{"n_kv_head": 1, "activation": "swiglu", "norm_place": "pre", "positions": "rope", "qk_norm": false, "attn_scale": 0.177, "parallel_block": false, "init": "normal", "init_std_down": 0.0037, "optimizer": "muon_variant", "grad_clip": 1.0, "seq_len": 1024, "z_loss": 1e-05, "train_tokens": 153700000, "dataset": "wikipedia_en"}
MLP neurons of a small language model. Each row is named by its layer, matrix (gate and up: input weights) and neuron, and shows model dimensions 16-111. Each number is 200 + 20 x the weight over its row's rms, rounded and kept within 0 to 999. A neuron's up and down rows have the sign that makes its largest values positive.
After each neuron's rows, "fires after" lists the tokens most often just before its 100 highest values on Wikipedia text that the model never trained on.

L6.gate114,175,208,202,201,231,215,213,171,159,181,225,188,209,196,176,198,197,166,165,213,190,183,215,197,173,215,211,229,194,209,213,192,193,210,191,210,201,187,121,196,196,234,187,178,183,187,182,177,174,180,245,206,190,226,182,200,189,207,215,201,182,196,190,211,202,204,184,201,205,206,200,221,182,182,196,175,213,171,200,220,173,224,221,206,174,181,160,157,156,226,175,189,189,236,198,184
L6.up114,204,213,171,199,187,197,206,208,181,234,231,227,215,210,181,181,155,197,190,189,174,186,194,219,149,188,202,176,206,222,219,206,245,213,208,190,203,201,198,163,162,168,196,185,190,161,201,160,199,206,216,210,225,186,219,206,169,208,198,224,162,185,225,219,196,196,186,186,218,200,185,219,176,225,215,191,190,187,216,199,202,207,194,201,233,179,197,193,207,214,197,203,207,179,196,198
fires after: " |", "ier", " "

L4.gate185,200,228,198,190,196,205,182,198,204,217,215,205,174,200,201,208,235,237,230,184,229,177,217,172,231,220,212,247,195,168,164,153,234,231,185,219,215,198,202,207,223,215,207,198,217,191,219,255,221,218,212,192,197,196,189,226,229,192,173,207,177,211,192,211,183,198,174,149,208,207,215,195,201,212,217,193,209,212,214,173,212,184,205,193,184,167,184,199,211,179,180,220,197,202,239,234
L4.up185,170,191,219,173,190,200,195,192,158,196,195,221,210,200,222,214,228,210,201,182,220,224,217,183,201,211,197,202,223,179,148,206,224,224,194,233,173,215,185,213,178,203,187,165,224,218,201,235,196,240,233,186,207,209,155,188,159,202,193,209,214,213,210,219,193,209,205,211,178,216,151,230,197,208,220,223,182,219,234,220,198,194,197,214,214,195,202,202,199,226,174,197,186,173,206,208
fires after: "-", " \"", " ", " (", "|", " un"

L5.gate493,195,208,156,189,195,163,206,216,196,216,213,214,196,236,199,231,171,174,213,164,212,213,190,198,193,185,171,176,210,196,201,197,230,218,229,185,179,187,197,245,206,170,200,222,185,241,195,150,181,216,206,184,201,176,203,190,200,181,237,219,195,219,212,137,175,205,214,254,211,224,225,234,213,177,189,217,214,191,220,219,207,193,216,215,187,218,198,195,224,208,213,188,172,189,203,233
L5.up493,251,210,186,178,191,201,195,174,199,191,165,195,195,194,177,180,208,179,195,185,214,206,163,239,212,202,209,185,190,201,211,200,270,195,243,219,237,201,221,189,198,203,189,200,189,186,217,197,222,221,201,203,245,220,168,199,237,184,197,174,225,198,196,194,164,188,195,223,188,196,228,195,210,205,164,196,169,199,223,223,203,236,201,222,191,198,199,177,211,204,200,221,172,223,189,208
fires after: " f", " p", " de", " De", " in", " d"

L10.gate320,208,227,196,195,222,170,187,165,204,184,196,190,175,193,191,190,216,201,222,216,199,225,201,199,199,217,228,192,162,227,213,199,175,220,181,173,212,189,192,185,202,185,211,203,199,209,185,182,202,211,146,206,201,182,186,221,207,166,189,210,190,164,160,176,189,172,201,151,223,187,207,210,194,219,154,225,224,229,189,165,191,222,197,204,223,208,171,189,186,228,177,172,194,209,185,185
L10.up320,187,191,181,187,229,165,211,212,232,195,213,207,202,218,198,155,200,187,182,200,187,211,213,178,206,184,186,222,184,184,183,177,244,206,196,221,194,199,188,227,245,173,182,214,178,202,186,173,194,180,206,225,207,209,221,200,165,194,202,250,221,201,201,232,204,176,183,211,223,215,222,226,174,196,185,226,153,244,189,221,196,196,191,202,175,190,186,197,201,260,236,211,200,189,144,216
fires after: " |", "°N", " Di", "″N"

L11.gate405,192,217,192,191,239,246,189,228,204,183,219,222,207,201,182,219,203,170,193,205,207,202,220,202,174,184,229,202,193,192,214,184,173,193,179,226,201,164,241,177,191,186,204,174,212,196,169,200,195,194,208,196,169,202,169,222,203,234,207,173,172,188,179,233,202,221,192,192,175,154,216,221,182,210,213,197,182,234,201,196,208,202,220,215,171,207,207,180,187,191,195,217,210,192,182,189
L11.up405,194,198,200,209,210,256,224,175,199,209,223,217,214,215,204,202,199,195,222,206,225,211,221,192,180,183,201,196,207,221,191,167,202,206,210,252,168,198,217,172,198,233,209,201,171,215,220,209,217,222,220,199,202,220,173,209,189,202,189,206,191,186,238,221,207,172,217,163,201,190,189,201,221,200,215,201,214,176,236,180,176,166,205,186,201,191,185,188,199,192,170,226,202,211,207,222
fires after: " |", " the", ";", ",", ":"

L9.gate300,207,224,167,190,177,219,203,220,233,177,201,179,191,179,193,209,227,197,206,175,224,197,188,217,180,242,168,207,194,185,200,157,185,212,216,195,189,215,190,230,229,220,187,219,178,207,206,200,205,184,229,188,203,190,244,183,188,189,182,187,182,205,211,191,201,189,219,234,185,215,183,217,209,208,179,191,216,232,186,163,237,219,190,182,202,141,184,195,217,194,172,227,196,199,215,214
L9.up300,188,169,189,211,196,241,174,229,199,192,201,180,178,225,228,214,224,164,221,156,223,209,224,220,230,233,207,235,187,200,208,192,229,222,207,221,213,241,214,227,217,187,224,206,216,204,208,203,169,215,189,211,257,170,232,238,200,180,223,201,254,217,219,198,153,221,201,212,219,189,182,197,209,164,186,233,200,209,187,226,195,204,194,244,219,209,194,194,197,205,192,186,207,194,218,202
fires after: " en", " \"", " E", " dis", " En", " un"

L13.gate551,189,211,198,158,222,203,172,220,204,209,187,202,201,205,217,213,165,223,218,223,194,175,175,213,217,197,232,192,201,189,224,203,210,184,202,191,167,174,197,236,223,175,192,216,194,198,204,180,193,205,234,201,258,201,223,209,214,234,221,191,207,216,168,257,197,181,191,178,188,203,260,223,187,200,225,184,198,223,181,214,191,166,196,215,185,222,190,199,175,193,213,241,201,198,179,190
L13.up551,195,196,179,242,223,197,202,214,198,213,213,196,193,198,179,191,205,210,203,184,217,203,191,186,243,198,184,166,216,187,207,208,198,191,182,217,232,218,215,219,215,190,217,241,211,204,223,204,205,219,199,163,214,182,180,196,208,207,162,172,230,222,205,202,180,132,199,193,189,200,179,203,185,224,196,223,166,196,197,190,207,194,188,156,217,208,201,161,179,186,194,218,179,225,217,181
fires after: "-", " T", " ", ";", " |", " D"

L4.gate192,230,172,184,219,178,201,234,189,156,219,178,181,198,221,179,165,174,183,192,221,214,227,202,192,215,200,185,188,238,195,213,206,210,206,156,208,221,188,177,217,241,136,204,205,210,174,189,190,181,175,181,198,200,208,219,229,224,187,204,197,211,221,176,209,213,199,180,195,187,212,205,201,254,185,192,214,178,208,219,230,208,190,216,221,212,208,175,188,203,181,208,178,205,234,183,182
L4.up192,161,181,264,232,175,169,209,164,206,237,152,200,202,215,178,155,204,168,218,182,222,194,194,174,195,232,179,194,181,198,229,200,233,210,162,198,210,166,183,208,220,211,225,196,198,176,189,176,192,171,184,191,201,196,190,201,204,238,185,223,222,183,197,203,198,216,180,215,206,206,161,202,219,207,171,205,199,202,207,208,210,196,194,196,168,210,191,173,206,180,215,218,192,200,211,205
fires after: " d", " D", " up", " Fred", " V", " rel"

L6.gate293,177,222,170,200,185,181,184,220,207,184,173,190,198,214,179,210,175,216,216,218,219,196,188,183,178,218,209,208,224,225,191,183,229,184,258,181,227,211,216,211,190,177,194,190,230,213,204,160,179,218,187,186,216,158,211,215,232,183,213,193,196,198,176,220,223,177,216,203,227,164,198,181,192,195,195,174,198,231,212,191,182,211,173,187,183,142,206,218,214,188,203,215,232,181,180,192
L6.up293,220,195,195,188,192,202,184,167,232,180,166,200,221,175,181,183,206,209,207,174,218,155,204,174,207,188,184,237,173,211,229,191,188,177,218,193,198,204,215,222,169,199,194,193,189,225,209,183,200,178,206,205,201,235,196,205,183,186,211,171,163,182,188,241,175,211,212,193,224,216,182,185,203,238,200,203,188,225,208,199,195,208,185,186,208,193,173,191,219,215,204,238,194,187,233,201
fires after: ".", "os"

L13.gate408,212,214,168,191,190,190,201,202,212,213,206,214,215,239,176,215,217,214,196,173,205,189,171,202,190,229,174,196,267,193,208,187,193,221,215,171,207,182,202,190,219,221,196,194,195,224,206,197,209,176,211,207,221,198,219,186,163,211,209,192,192,218,158,219,223,175,198,201,221,200,181,225,219,249,186,207,244,200,195,200,187,194,177,205,209,258,213,181,170,199,208,265,193,171,199,194
L13.up408,211,179,195,179,195,188,210,195,168,172,162,188,238,192,196,205,185,212,209,190,196,203,227,218,166,231,215,224,210,190,216,215,195,191,201,207,182,174,169,198,187,189,204,194,195,212,184,251,205,263,218,230,203,206,212,184,179,219,201,203,162,198,179,191,188,195,192,195,170,242,188,179,209,188,236,194,204,158,195,223,217,175,228,185,168,174,222,198,226,169,158,214,210,168,204,210
fires after: " ", ".", " ("

L9.gate218,184,193,205,171,166,207,197,168,208,191,210,212,227,208,241,207,212,166,200,173,201,187,192,166,196,203,217,174,198,222,184,185,218,221,209,207,205,158,208,199,162,230,171,220,216,195,224,231,208,210,204,204,238,181,202,196,159,209,221,192,216,184,187,207,177,196,214,179,232,248,181,183,210,203,201,206,181,222,223,182,227,212,198,201,178,211,175,209,207,222,181,215,182,183,177,215
L9.up218,207,219,193,192,227,178,178,181,203,192,199,206,227,213,180,198,227,197,204,222,212,209,191,216,210,190,202,220,214,193,192,212,183,173,220,202,230,216,201,161,210,168,156,212,203,199,192,191,141,228,198,203,224,183,177,215,202,199,207,230,191,188,203,150,212,175,174,177,126,203,201,207,153,204,209,209,186,215,252,233,198,229,215,168,173,183,197,192,234,201,220,197,214,204,192,213
fires after: " ", " ("

L5.gate517,197,192,176,187,239,231,174,179,207,192,207,240,187,216,169,220,217,198,203,199,195,181,203,213,174,199,196,217,219,184,231,235,219,210,218,229,201,194,198,209,222,191,194,175,226,189,209,190,206,249,172,221,171,177,213,198,215,188,224,167,206,230,210,230,259,145,227,207,215,196,189,171,200,206,205,205,215,197,231,233,229,159,149,170,195,175,221,214,203,194,239,222,200,206,207,199
L5.up517,202,196,195,212,197,154,226,227,194,194,172,228,244,194,230,199,202,191,202,200,189,200,215,212,163,207,168,165,186,209,202,177,205,173,189,209,205,219,216,200,216,219,182,208,186,180,229,185,212,215,211,215,172,181,191,161,177,182,211,183,196,224,221,179,204,154,195,200,193,185,180,211,185,205,196,187,221,191,236,230,172,198,201,198,200,182,209,213,176,179,216,196,177,184,214,145
fires after: " D", " d", "D", "oc", " al", " gen"

L6.gate162,226,176,153,154,204,182,201,188,163,198,239,218,219,205,197,235,216,156,189,188,201,195,198,195,201,202,218,169,184,207,225,195,179,236,226,194,188,189,189,196,158,167,180,240,207,218,152,222,187,202,193,169,236,215,197,194,214,184,214,184,183,216,241,172,223,217,178,205,217,191,184,217,164,182,227,186,198,230,212,231,203,210,221,212,215,203,228,184,222,195,207,213,198,213,221,187
L6.up162,193,198,204,185,209,200,215,175,220,245,179,177,210,219,204,167,226,157,193,168,199,212,196,218,181,251,178,193,187,212,187,223,225,178,222,178,175,194,242,216,222,191,185,193,162,203,182,204,174,197,202,153,167,207,208,188,211,177,212,195,186,214,166,183,187,178,210,197,212,173,182,172,219,182,199,212,201,187,192,200,207,190,212,183,204,172,193,188,182,181,222,221,176,207,217,188
fires after: " of", " in", " to", " Pr", " Bar"

L11.gate374,210,229,229,215,199,207,191,234,213,227,197,198,184,219,163,231,191,206,193,213,199,247,209,188,191,212,219,220,236,210,229,233,187,218,198,191,194,251,179,206,195,214,185,165,140,202,161,219,212,190,175,197,157,210,169,187,217,203,204,217,205,221,215,202,188,201,200,166,199,188,173,209,194,189,172,194,177,263,192,194,180,236,197,213,202,194,180,188,172,170,193,217,196,211,166,226
L11.up374,195,210,220,179,192,164,211,207,238,218,185,187,211,188,212,198,213,187,204,180,213,205,187,197,198,222,232,203,202,197,203,202,226,187,185,209,165,234,219,185,194,192,198,182,189,216,174,197,206,218,192,209,191,188,188,235,160,212,216,257,197,171,203,214,221,193,209,185,208,178,167,212,180,223,209,228,225,165,193,173,246,210,230,239,248,209,187,214,199,178,227,206,217,211,136,223
fires after: " |", "″N", " ", "°N"

L11.gate333,216,197,213,222,163,191,216,195,176,196,197,209,180,186,218,208,209,190,184,177,193,216,206,168,211,201,211,160,206,186,220,170,236,176,229,178,196,185,197,161,174,191,210,223,206,201,195,195,217,186,204,165,201,219,184,201,209,222,214,175,200,159,178,177,184,170,177,187,225,195,220,219,202,215,195,190,250,203,197,216,168,214,195,214,179,171,181,195,197,207,183,208,198,187,221,198
L11.up333,204,204,238,191,218,205,224,233,171,223,189,203,191,179,190,211,154,188,215,166,238,252,210,205,191,217,195,231,193,207,196,227,235,193,180,198,161,201,218,221,206,167,210,188,227,224,201,206,204,230,189,186,231,197,169,189,164,201,176,211,213,212,213,223,190,212,200,204,169,189,190,183,231,201,177,205,239,179,174,235,195,221,210,167,186,194,179,211,192,154,202,196,168,166,186,144
fires after: " ", "32", "–"

L9.gate32,225,197,205,178,232,172,195,167,187,186,176,197,189,181,184,221,210,175,201,233,210,202,177,134,235,202,222,233,183,193,220,175,182,222,215,219,162,204,207,167,214,202,184,207,249,183,230,214,211,215,187,207,226,200,194,220,206,200,225,183,175,205,194,190,147,184,221,188,215,230,187,218,208,207,204,198,231,194,223,194,199,218,204,214,207,195,170,227,210,206,184,199,182,203,188,218
L9.up32,198,202,204,155,209,162,226,194,234,173,212,217,200,219,193,196,208,183,225,244,197,214,190,187,171,211,255,203,210,174,199,168,207,201,223,220,168,195,219,226,207,181,179,211,206,182,213,227,167,208,181,199,169,166,200,198,199,173,216,202,187,191,163,173,187,217,169,210,190,212,181,202,217,169,191,194,201,182,225,230,212,244,222,200,192,173,192,211,197,231,198,197,234,220,195,221
fires after: " ", " on"

L5.gate443,153,210,180,197,176,194,162,192,215,226,212,214,221,207,241,197,211,205,211,222,214,228,226,225,185,219,209,190,196,197,191,190,193,174,218,233,208,207,194,221,211,165,201,201,166,183,193,189,200,208,215,183,194,172,194,204,203,160,231,176,207,179,211,230,228,182,212,156,197,223,227,173,171,230,230,207,206,217,240,186,199,199,200,194,165,189,208,188,175,161,238,203,190,189,184,211
L5.up443,205,222,208,177,166,189,202,164,176,243,192,223,169,174,184,174,145,218,205,194,208,200,204,190,159,205,188,199,206,197,173,205,208,190,186,187,223,202,229,209,190,153,230,204,187,182,215,192,211,275,197,190,241,237,167,213,201,173,216,180,193,209,190,200,218,205,195,221,210,240,188,205,233,197,173,197,202,169,209,232,187,207,218,215,206,194,157,222,188,165,226,170,203,209,225,221
fires after: " g", " G", " d", ".", "os", "D"

L9.gate134,205,198,143,180,194,183,219,222,201,176,222,205,214,169,206,166,217,163,223,179,232,210,205,179,209,222,222,188,176,174,217,220,205,194,215,169,184,211,184,202,201,213,164,212,195,216,180,209,210,211,206,185,198,201,214,180,217,209,193,186,181,197,188,183,238,214,164,195,204,200,228,187,186,206,192,192,231,210,241,174,212,164,228,194,216,200,208,194,165,167,184,169,200,192,173,208
L9.up134,175,191,175,210,210,183,186,180,174,206,213,241,194,233,228,181,221,185,226,184,186,225,195,182,189,164,189,197,177,208,231,192,197,207,239,169,196,188,185,236,193,181,184,218,176,198,173,173,216,192,217,181,214,192,154,195,187,203,208,229,217,203,217,212,199,178,200,166,200,201,208,199,209,176,188,162,198,221,205,213,162,224,267,207,202,179,232,227,210,227,209,190,214,198,212,183
fires after: " of", ",", " in", " |", " and", ":"

L4.gate553,191,194,174,206,196,188,208,180,206,175,238,161,190,203,237,190,229,200,201,181,257,232,181,180,222,230,173,212,226,201,211,202,217,213,210,216,191,163,187,222,186,231,208,195,218,202,203,199,199,173,211,217,196,200,218,191,200,207,182,201,228,199,202,211,205,203,172,180,195,159,201,155,175,199,190,225,221,249,199,213,211,184,235,198,214,211,233,207,236,238,215,222,209,183,197,250
L4.up553,226,191,162,178,171,204,196,172,189,228,207,173,213,235,207,206,201,163,230,205,216,235,195,192,208,202,209,203,211,209,196,190,176,204,201,225,193,233,223,208,210,184,166,187,211,166,211,201,173,208,209,193,229,190,202,165,177,207,174,215,225,168,192,191,178,213,165,211,205,215,200,169,197,156,229,213,172,220,181,224,186,191,205,210,194,204,189,195,198,203,220,209,198,242,201,236
fires after: " W", " w", " en", " pre", " E", " S"

L12.gate497,163,195,198,209,177,216,190,211,232,198,176,217,213,217,196,238,220,216,203,166,232,221,198,185,169,182,185,221,219,220,201,206,174,208,235,184,190,186,220,210,217,182,180,210,211,217,187,183,205,237,209,151,213,237,188,227,199,184,241,204,199,183,179,214,164,178,193,192,154,191,194,191,194,164,186,196,218,213,215,216,149,181,203,188,168,198,169,222,191,229,194,211,203,179,189,209
L12.up497,206,163,198,165,225,219,208,212,224,209,169,206,178,170,217,207,173,162,207,212,203,184,179,179,191,201,235,219,206,198,205,224,210,184,188,229,177,198,230,220,209,207,220,179,208,194,206,175,189,207,218,208,221,172,202,181,187,201,202,206,217,208,210,193,176,198,196,223,213,193,185,177,192,215,206,176,223,240,219,219,227,180,233,160,178,199,227,190,211,213,208,208,202,181,233,198
fires after: " ", "–", " ("

L9.gate449,226,176,193,209,193,161,227,199,164,196,214,226,247,170,185,185,207,198,188,164,180,224,195,203,215,219,148,208,205,202,223,160,164,179,196,209,201,181,209,181,218,182,195,206,205,196,190,190,189,186,218,159,187,198,223,216,207,184,160,205,193,201,227,170,180,174,202,205,169,171,218,208,220,185,219,205,230,225,183,215,208,165,224,191,223,183,185,204,199,193,222,229,229,230,184,218
L9.up449,240,197,188,177,199,216,183,202,178,192,219,171,178,193,200,220,187,164,208,176,191,196,220,210,194,184,226,237,196,226,182,202,204,168,222,217,169,160,201,215,207,197,200,229,184,203,174,203,209,206,179,220,202,190,202,207,188,205,195,178,170,204,218,151,166,186,211,165,195,178,202,220,240,200,207,223,189,209,192,199,205,172,237,168,172,173,227,224,205,202,191,174,210,211,263,214
fires after: " T", " t", "T", "om", " h"

L6.gate397,169,208,218,178,212,197,212,221,202,163,195,198,239,197,179,195,180,166,231,222,196,188,188,211,188,184,185,204,196,194,212,213,190,207,195,159,169,175,212,223,175,199,203,187,195,208,200,213,220,228,188,178,164,142,229,192,214,208,204,214,230,221,201,191,195,172,209,171,174,203,198,214,162,200,227,195,189,178,219,217,202,211,183,200,167,240,202,187,227,221,215,175,195,196,215,199
L6.up397,210,230,219,218,178,170,177,160,187,205,234,243,182,173,164,203,154,191,215,203,185,207,188,164,183,201,192,226,218,215,169,244,217,214,214,181,211,179,181,196,209,187,191,192,194,210,191,205,208,158,175,176,204,196,167,206,233,233,164,233,203,204,228,199,234,181,196,178,217,214,161,235,189,199,207,195,188,209,206,189,216,219,218,223,178,226,211,185,224,160,161,199,234,207,237,188
fires after: " D", " d", "11", "6", "d"

L4.gate456,194,197,173,233,181,203,190,184,210,219,215,213,227,202,171,195,182,184,199,236,201,193,187,185,228,194,199,197,200,215,215,207,185,191,221,178,225,191,198,193,190,194,202,170,198,249,228,173,174,181,228,193,204,197,173,217,209,222,214,197,247,212,190,157,214,215,173,168,219,208,193,199,180,174,204,214,171,231,213,189,191,186,224,219,178,225,209,229,188,206,177,210,155,195,179,219
L4.up456,167,202,205,207,200,184,192,201,197,170,186,181,215,197,191,211,222,202,209,215,164,202,159,156,207,200,197,185,199,195,170,225,203,178,205,204,210,168,209,186,214,197,232,206,207,233,196,175,218,191,188,169,225,185,198,211,209,201,183,209,196,197,184,170,196,181,210,190,190,215,170,207,218,197,182,205,221,210,226,171,208,208,201,193,206,192,180,183,242,186,207,214,163,209,229,213
fires after: " D", " d", "D", " L", " l", " Sw"

L4.gate198,168,186,217,217,187,187,179,261,201,221,198,196,211,181,185,207,206,189,201,204,196,184,204,175,220,190,206,204,214,196,173,212,208,197,180,228,186,179,212,184,197,213,191,181,204,203,186,206,199,212,195,211,179,187,225,209,221,228,206,231,229,207,220,183,170,214,197,188,201,241,181,197,198,197,218,224,199,191,232,191,182,195,190,239,200,209,175,213,180,231,180,207,184,240,153,191
L4.up198,210,219,171,208,202,208,194,201,172,220,226,172,201,227,191,228,207,188,195,190,187,185,198,221,199,191,207,202,234,225,198,193,231,188,206,216,173,199,185,222,181,195,243,196,185,204,224,210,182,191,205,211,208,212,169,249,192,176,204,187,202,197,182,223,163,189,241,200,207,220,194,209,205,180,209,191,222,181,189,225,192,193,221,211,213,207,167,198,183,224,216,189,188,230,208,181
fires after: " the", " The", " N", " A", " "

L9.gate462,230,210,213,214,213,197,174,233,170,214,190,207,214,218,199,190,192,184,215,175,226,181,200,185,210,204,235,173,165,201,219,224,197,169,193,208,184,194,189,200,220,203,203,207,156,184,219,202,177,194,192,215,213,203,195,209,233,182,194,205,173,206,179,170,152,211,208,208,191,224,228,184,206,193,187,214,198,217,205,220,193,205,191,225,194,205,210,177,244,196,196,195,186,186,189,197
L9.up462,199,185,209,208,185,171,234,176,186,224,210,205,213,183,205,207,191,192,235,174,197,190,210,196,193,195,186,200,197,197,218,192,217,185,150,243,229,184,217,161,180,223,200,215,201,151,220,152,201,195,202,235,214,186,207,215,205,174,185,227,180,206,168,193,148,181,155,243,190,219,188,227,237,186,199,236,194,149,196,191,174,185,190,215,197,190,205,182,172,221,214,215,200,192,190,224
fires after: " V", " p", " F", " P", " f"

L11.gate238,229,198,184,187,184,199,204,210,204,218,221,178,223,229,205,209,203,184,228,216,176,175,196,216,211,200,210,181,216,232,201,201,225,233,172,253,207,189,185,213,206,212,222,190,190,194,200,226,194,222,204,194,180,223,167,182,182,205,219,213,227,235,192,199,199,201,203,200,230,185,216,244,185,205,204,197,187,201,204,211,200,183,218,173,175,179,212,233,236,190,197,191,220,170,204,185
L11.up238,217,178,204,192,231,223,231,208,197,189,234,214,208,177,207,185,216,133,173,214,187,195,190,182,192,198,189,199,217,201,211,187,220,184,216,170,193,158,202,231,228,201,153,226,186,208,230,208,209,201,195,188,208,213,214,195,180,211,211,206,193,192,182,216,196,215,182,224,177,180,193,172,215,214,146,190,236,191,162,175,169,196,160,209,171,182,197,206,207,178,233,209,206,194,204,193
fires after: " in", " In", " ", "In", " of"

L12.gate389,163,185,231,198,238,236,184,208,222,197,206,215,198,186,163,170,212,180,188,168,196,226,188,197,227,191,198,192,190,222,222,200,211,190,170,212,186,223,184,174,190,204,201,189,183,193,232,250,199,183,216,189,169,201,171,195,219,186,238,173,154,205,217,218,191,187,225,177,229,208,193,228,174,212,175,209,181,242,225,195,207,237,240,217,221,213,205,200,193,211,214,204,246,192,206,184
L12.up389,204,183,213,223,210,195,195,199,206,209,184,200,194,176,187,208,174,158,222,177,198,181,166,214,185,182,206,216,173,211,182,209,158,165,186,198,180,195,215,167,208,216,233,202,208,211,192,179,171,200,208,224,191,243,228,214,208,183,231,208,193,194,216,226,220,241,240,207,189,172,218,197,205,203,181,195,178,207,186,208,192,200,203,171,190,213,171,187,208,215,160,181,208,201,186,223
fires after: " |", " /", ":", ";"

L6.gate319,196,247,184,191,204,192,199,201,234,221,189,182,205,214,192,207,208,225,234,213,211,212,198,170,223,210,199,226,213,220,221,182,230,186,181,208,209,184,190,200,220,191,187,177,207,203,186,213,218,161,197,224,203,187,194,210,230,168,171,180,217,203,215,146,178,191,203,221,180,223,162,194,208,193,228,185,215,229,164,209,202,174,229,196,193,204,148,198,201,210,213,199,192,228,183,193
L6.up319,193,193,169,212,200,205,212,215,197,206,168,182,192,180,181,182,225,206,183,189,185,171,198,208,213,181,189,227,217,243,202,225,232,193,178,203,162,186,201,210,208,194,198,216,203,194,190,198,226,179,206,241,192,241,182,193,195,193,270,202,197,201,195,210,186,209,174,209,188,167,187,194,189,193,187,178,222,194,188,192,181,225,224,219,220,166,222,169,173,208,214,239,189,198,179,160
fires after: " |", " ", " Ke", " Un", " X"

L4.gate294,171,185,179,196,194,204,215,210,201,218,174,199,160,199,214,168,206,196,160,222,191,217,199,192,179,195,195,189,215,205,156,211,210,188,201,218,192,211,232,225,168,208,193,193,173,210,249,177,194,233,159,189,224,193,212,183,200,195,202,217,185,233,196,196,205,192,203,223,208,215,201,205,209,165,217,219,205,238,180,206,234,216,177,198,196,226,191,209,180,219,185,213,184,217,213,214
L4.up294,154,201,188,219,231,201,203,193,206,199,204,196,194,223,219,183,213,186,168,189,223,240,232,215,182,184,223,190,183,197,199,207,170,199,229,234,207,209,230,211,231,239,230,228,230,176,196,182,206,177,193,218,184,190,201,206,228,190,224,168,226,189,197,200,195,171,198,225,170,231,182,216,145,205,191,222,191,163,186,226,184,195,201,186,200,216,207,156,194,230,198,186,198,179,170,191
fires after: " cont", " cons", " en", " rel", " ext", " Co"

L4.gate255,166,215,159,198,187,171,170,186,188,215,202,224,214,207,202,180,180,228,231,176,218,223,221,208,196,199,228,183,174,220,238,195,189,256,184,198,210,198,218,209,235,181,199,211,208,200,188,213,235,183,204,221,207,215,203,205,229,205,165,188,236,205,217,185,197,226,218,182,195,211,199,219,202,195,169,206,220,170,195,219,194,200,218,216,200,206,209,177,214,188,218,207,241,193,219,226
L4.up255,191,196,184,195,211,193,174,234,207,205,179,215,213,223,206,186,185,198,214,168,202,199,216,233,229,231,191,213,207,222,210,194,171,210,188,216,197,219,229,198,228,160,216,214,186,178,202,202,176,214,173,179,218,194,218,237,191,188,200,202,187,252,199,198,184,237,193,212,172,218,200,191,209,197,159,244,179,202,210,204,214,188,204,211,181,189,201,202,207,195,197,204,205,226,264,198
fires after: " T", "T", "t", "Q", "iss"

L6.gate94,213,231,220,183,169,184,195,173,200,204,209,204,195,168,181,229,160,201,213,177,182,229,229,156,211,255,244,188,182,214,182,210,210,211,232,179,208,192,236,190,190,206,163,229,190,199,198,212,171,225,211,194,217,194,195,179,144,229,207,207,203,200,203,210,188,196,196,176,183,202,212,204,195,241,205,237,214,230,156,212,207,205,196,209,240,217,188,178,187,180,200,235,205,210,223,209
L6.up94,209,230,198,207,189,183,210,218,213,238,170,210,204,211,185,177,211,166,227,214,218,209,203,196,202,225,174,188,202,177,182,185,203,224,226,189,189,213,195,211,226,179,157,207,222,183,207,174,177,236,196,183,239,192,194,171,201,203,184,218,210,209,201,210,198,212,188,177,236,209,191,167,205,204,220,205,190,181,184,181,180,214,199,182,221,223,219,220,218,183,210,175,208,212,149,196
fires after: " ", " in", " on", ","

L7.gate460,215,166,177,239,226,162,189,214,194,267,185,186,217,173,193,240,176,207,205,189,209,195,203,240,173,190,199,227,229,205,192,212,138,194,239,194,189,161,181,201,203,245,186,206,204,169,187,206,193,227,203,208,229,191,239,225,226,203,209,192,209,212,243,186,212,206,190,186,203,188,216,190,202,200,181,181,173,185,230,153,216,215,204,223,223,196,188,210,198,189,181,217,209,212,252,213
L7.up460,209,207,203,208,209,204,216,225,180,193,184,177,176,201,203,188,206,181,176,190,196,171,178,208,197,197,202,219,183,181,213,215,194,168,213,226,180,176,189,189,146,197,205,209,201,203,240,222,175,205,244,210,189,186,210,172,197,173,190,202,202,221,225,252,193,185,189,192,208,199,204,188,185,201,221,191,217,188,188,215,177,209,238,196,165,208,178,214,227,194,202,202,170,220,243,204
fires after: " ", " the", "e", " late"